Weights of a small GPT-style language model, trained from scratch on English Wikipedia.
Size: width 160, MLP 640 SwiGLU, vocabulary 4096.
Architecture: RMSNorm before each block, rotary positions, no biases in attention or MLP, untied embeddings.
Training: a variant of Muon for these matrices, 113M tokens.
MLP neurons of a small language model. Each row is named by its layer, matrix (gate and up: input weights) and neuron, and shows model dimensions 16-143. Each number is 500 + 40 x the weight over its row's rms, rounded and kept within 0 to 999. Numbers have three digits each. A neuron's up and down rows have the sign that makes its largest values positive.
After each neuron's rows, "fires on" lists the tokens most often at its 100 highest values on Wikipedia text that the model never trained on. A number after a token or word is its count.

L2.gate214:502492541521478470435518579484505502487570492535441502461521567569453499458482527476512405542528487440486483558519487571519469501472557519583534531513503498407517495498470463507441522512486451504500465539472464521477477483596499488574521509476528504503443477477547515485482418456500483475447435525527417582530440513446533512541547513485490519523475493534528488496555491461570526452517
L2.up214:457486559496525501414495555470460474515554482497427515478483537574509507494461510449536503568487490462455460552521485573489496486464544506516518460508512490460506482474483537471482541567501433524518424588488481449534498454610526531549498444499520529510420448464511516537547434463466528490430436519530430584504466458469551507527574492452496507550527490513509461490532494476520507455548
fires on: "6" 14, "5" 12, " %" 11, "9" 11, "7" 9

L8.gate41:510564540548465480496510541449538457549546490524465534446523556538499507497551550485478563489496487500437559516508532434461560420543545452492466468643498431467441507501551531468519503536529506573491531496567438551491516464474454459480502532591527514436535530535553517483558488451463511449463472526551469493505487550532494583472521595524534488529464551450515487454500537548567471477468
L8.up41:509487526417492519462516403506481451421429550512511472471423590470429501523522483531489546439407537503515486488490547550502437464531494565484457535488509565430518533492458488494542485459532568523441525489405488455514508448460467525502477538574487585519490458528515495492509488474521485447526475585521561550523468490483440486549515513481486462498502525558523485447544558483518587512439
fires on: "9" 24, "." 15, "ie" 6, "7" 6, "8" 6

L2.gate520:533492542457454550534536469501573578497522487472577520615513512549467500569504464498474469522467434502481494494467477557542487489550529476552500495500565559532496561460487470539591555475502483559558569440487557446489482543545561540494468537466543484488488476545524522533494567458472482488438490519486555518455486495567450464461499543575562453526477515497501523541502489553586468477444
L2.up520:476472497489533467502489503492494498485554536517469426497505485549505535493513480435507547560530472551458477553561497487494494487491498495521521532500503504506493475526514456494534541557510457546524509500595538487516521445554490434464535463508469555511521477537513548538471478484452457534492508433522512469468571514520412473504541548519446528552420488486507480605536477450473485484474
fires on: "." 35, "ed" 13, " Not" 9, "ic" 8, "ro" 7, "elf" 5

L2.gate63:454483549599543574447522482511537510495528524503440492461516594590528495482475506501537561522457467482495473551548462464487450574490490535474493496566502419536489480492497548484532574532527472532509468579439512553480506491500511518548473533518521560457486533512449477539534488423459565502498455530527526504477432455499532507515542489510444486522509519460460545485455513485570440410481
L2.up63:495460511502511498509583484483425502524519521475475477474518555530533517519496461500549551484458476491513526560499441455469454536521482520473474412527450446537487512503515514486527588492520524481550418533471532483507484511494560455383529532504554571530387506497456454587527480465468518528472428510552505495462480443490503491516508531517484479476478516512472501446514526525605423439552
fires on: "3" 41, "4" 29, "6" 11, "7" 9, "5" 5, " Authority" 4

L5.gate375:528546455448511548510503555492520455471532475466509461501512538512545412556496542469587577509442453482532475475492511456413469538472534477472420539476511473487438477564460452528503464524487571499448524544510470491532427549465444496463431450571526460446550508473468447542467484527511477508482473542460486518455523533559543437527508472525529578540485567543561471478573491441457548450499
L5.up375:481540493480426493456497443548432463476544529532496477546504486496527538517519479453525482501481510546543485503530477453498434485492603471527460493477470500522483477508530423555438600472506500517551426522517434573565466524493468526505503474522573439451443495480518471512538574455466454481496481517522480470448499551527482540583464495517505492530491445482539583564640541468499508484515
fires on: "-" 38, " P" 14, "l" 6, "el" 5, "at" 4, "ist" 4

L8.gate446:471587412460474500524463502444519537484509476544444503474525458544508417530536458456504552523489448505500483559563463412488581426539509509515492405513560497492482469533483540506539482511409531522465425502475484507515447533557532550517458522463555560452529478481520521450517500498495499509475466531497477492533502499559502507461520517462499477464537527505515474530499513526518473552426
L8.up446:476524486537457522436509468471489519461487496442438479474435560505540428425525501454472571540483483504568434512515478543489469483541488499536448465471497559522520509541488537514522478460517525560480511494460414443613479577590544502501544464404508471474576487519561531468473447526533541461427523504458469532607507488531519518568496502476558468487479493494501457490530538435507427502475
fires on: "ist" 21, " be" 13, "ote" 7, "8" 7, "9" 6, "erm" 4

L7.gate542:408524449453490517553498479441509479518514476478529501530462542527445546468518450552497487486551499494439568537490456483565599411520523516526510454495539532471514549525573521503495529493458475514510453487461475485513509538486505481551483473504548483500491444558556510447545469564391513528473493468464547457526515488440449507462443562517506490477499524498521534485492591528423505489542
L7.up542:482464600490480452431474485517456519445488479565560493492509479572504471492482556499463492460524451485530516527529495484477446469500525556533515474494459439547439476500509540501481504480458471528458581563572450479506482531487437529469591509569426447535467456559570471516477507461548510537431548462466437471445493514524556527461494483505513447504487485514539533496531454477516416569510
fires on: " |" 18, "lev" 12, "g" 11, "emb" 8, "the" 6

L5.gate629:441491384477491482494556481457475545501526434464451438522507509565531486459453476511520510534518456521468578584427511500505509451492494490510493492522526464521398541463484567516483521552459524481473495571468469567437582505544468525495525486564529536536549542562520422492454464509507572523521497472531507521422537529570536451496489509482562541526539528606489488473514489447489471488518
L5.up629:474543479413559485607449515583496492495503500543451522485514499546529465519446550507552519454466558506546474536539571495518549487412530481555540597492490496534459470564472488552477485457384526457480578503508518502425471498553502506488523518449512474489496444504554497512437489581482538492472528427486490486431551576491521502452497514443477475510499459524536508475572440499481578499478
fires on: " |" 20, ":" 16, " September" 7, ";" 7, "ur" 7, " October" 5

L5.gate314:499454484513526558548542440443476539517548417566515494456513472473488495591462517521570521538516490555527535548512473528506527474490471517497483416501557453494456543539551498586464586483490472466467524541532465396524472530443465479572508567481478500568455552509494487468473530399466525510508453549515467477495499608473474448467498521467477530491480538519472490531465528499446527476464
L5.up314:472437535534540504525463524487453459600470439519459470479469459503487520489463482477483525517504479519419460452454548459506481463457475457453559531505488535535429527453540618532490541499514439446504487547516504495494517550514503504515559527486489524518550533490466468483513451517470502561513582507527438503553450546536418448435507475473455540552492470459424449483488459587502471550498
fires on: "v" 16, " Her" 15, "erv" 12, " Rev" 9, "r" 8

L7.gate599:514499497470477512514449487490462483437382466464475529525582488572516450481466456457471489498471494556543470538441452520502526429533488563524535504502524533470481572465494465477436531458496566468504554404507457547427552530463531549467504493526593540547492528498568479458451472470479483502539550482515603538475551521506492522466480504483511541448458495518440546499511508509426467490530
L7.up599:500447518483452516552410501545469472433501491457447469539469524543545495475523497472489458446499485503507577438563430548555527510449483515476482478532467404548458592468508484498496432446470496444493493526545557483442444462465494428497561523503548464410517474506556482606463433500523496477449534446482473526497494463518505472490460457493532513432483470574517483490477479469515444470521
fires on: " |" 29, ")" 25, "2" 6, "g" 5, ":" 5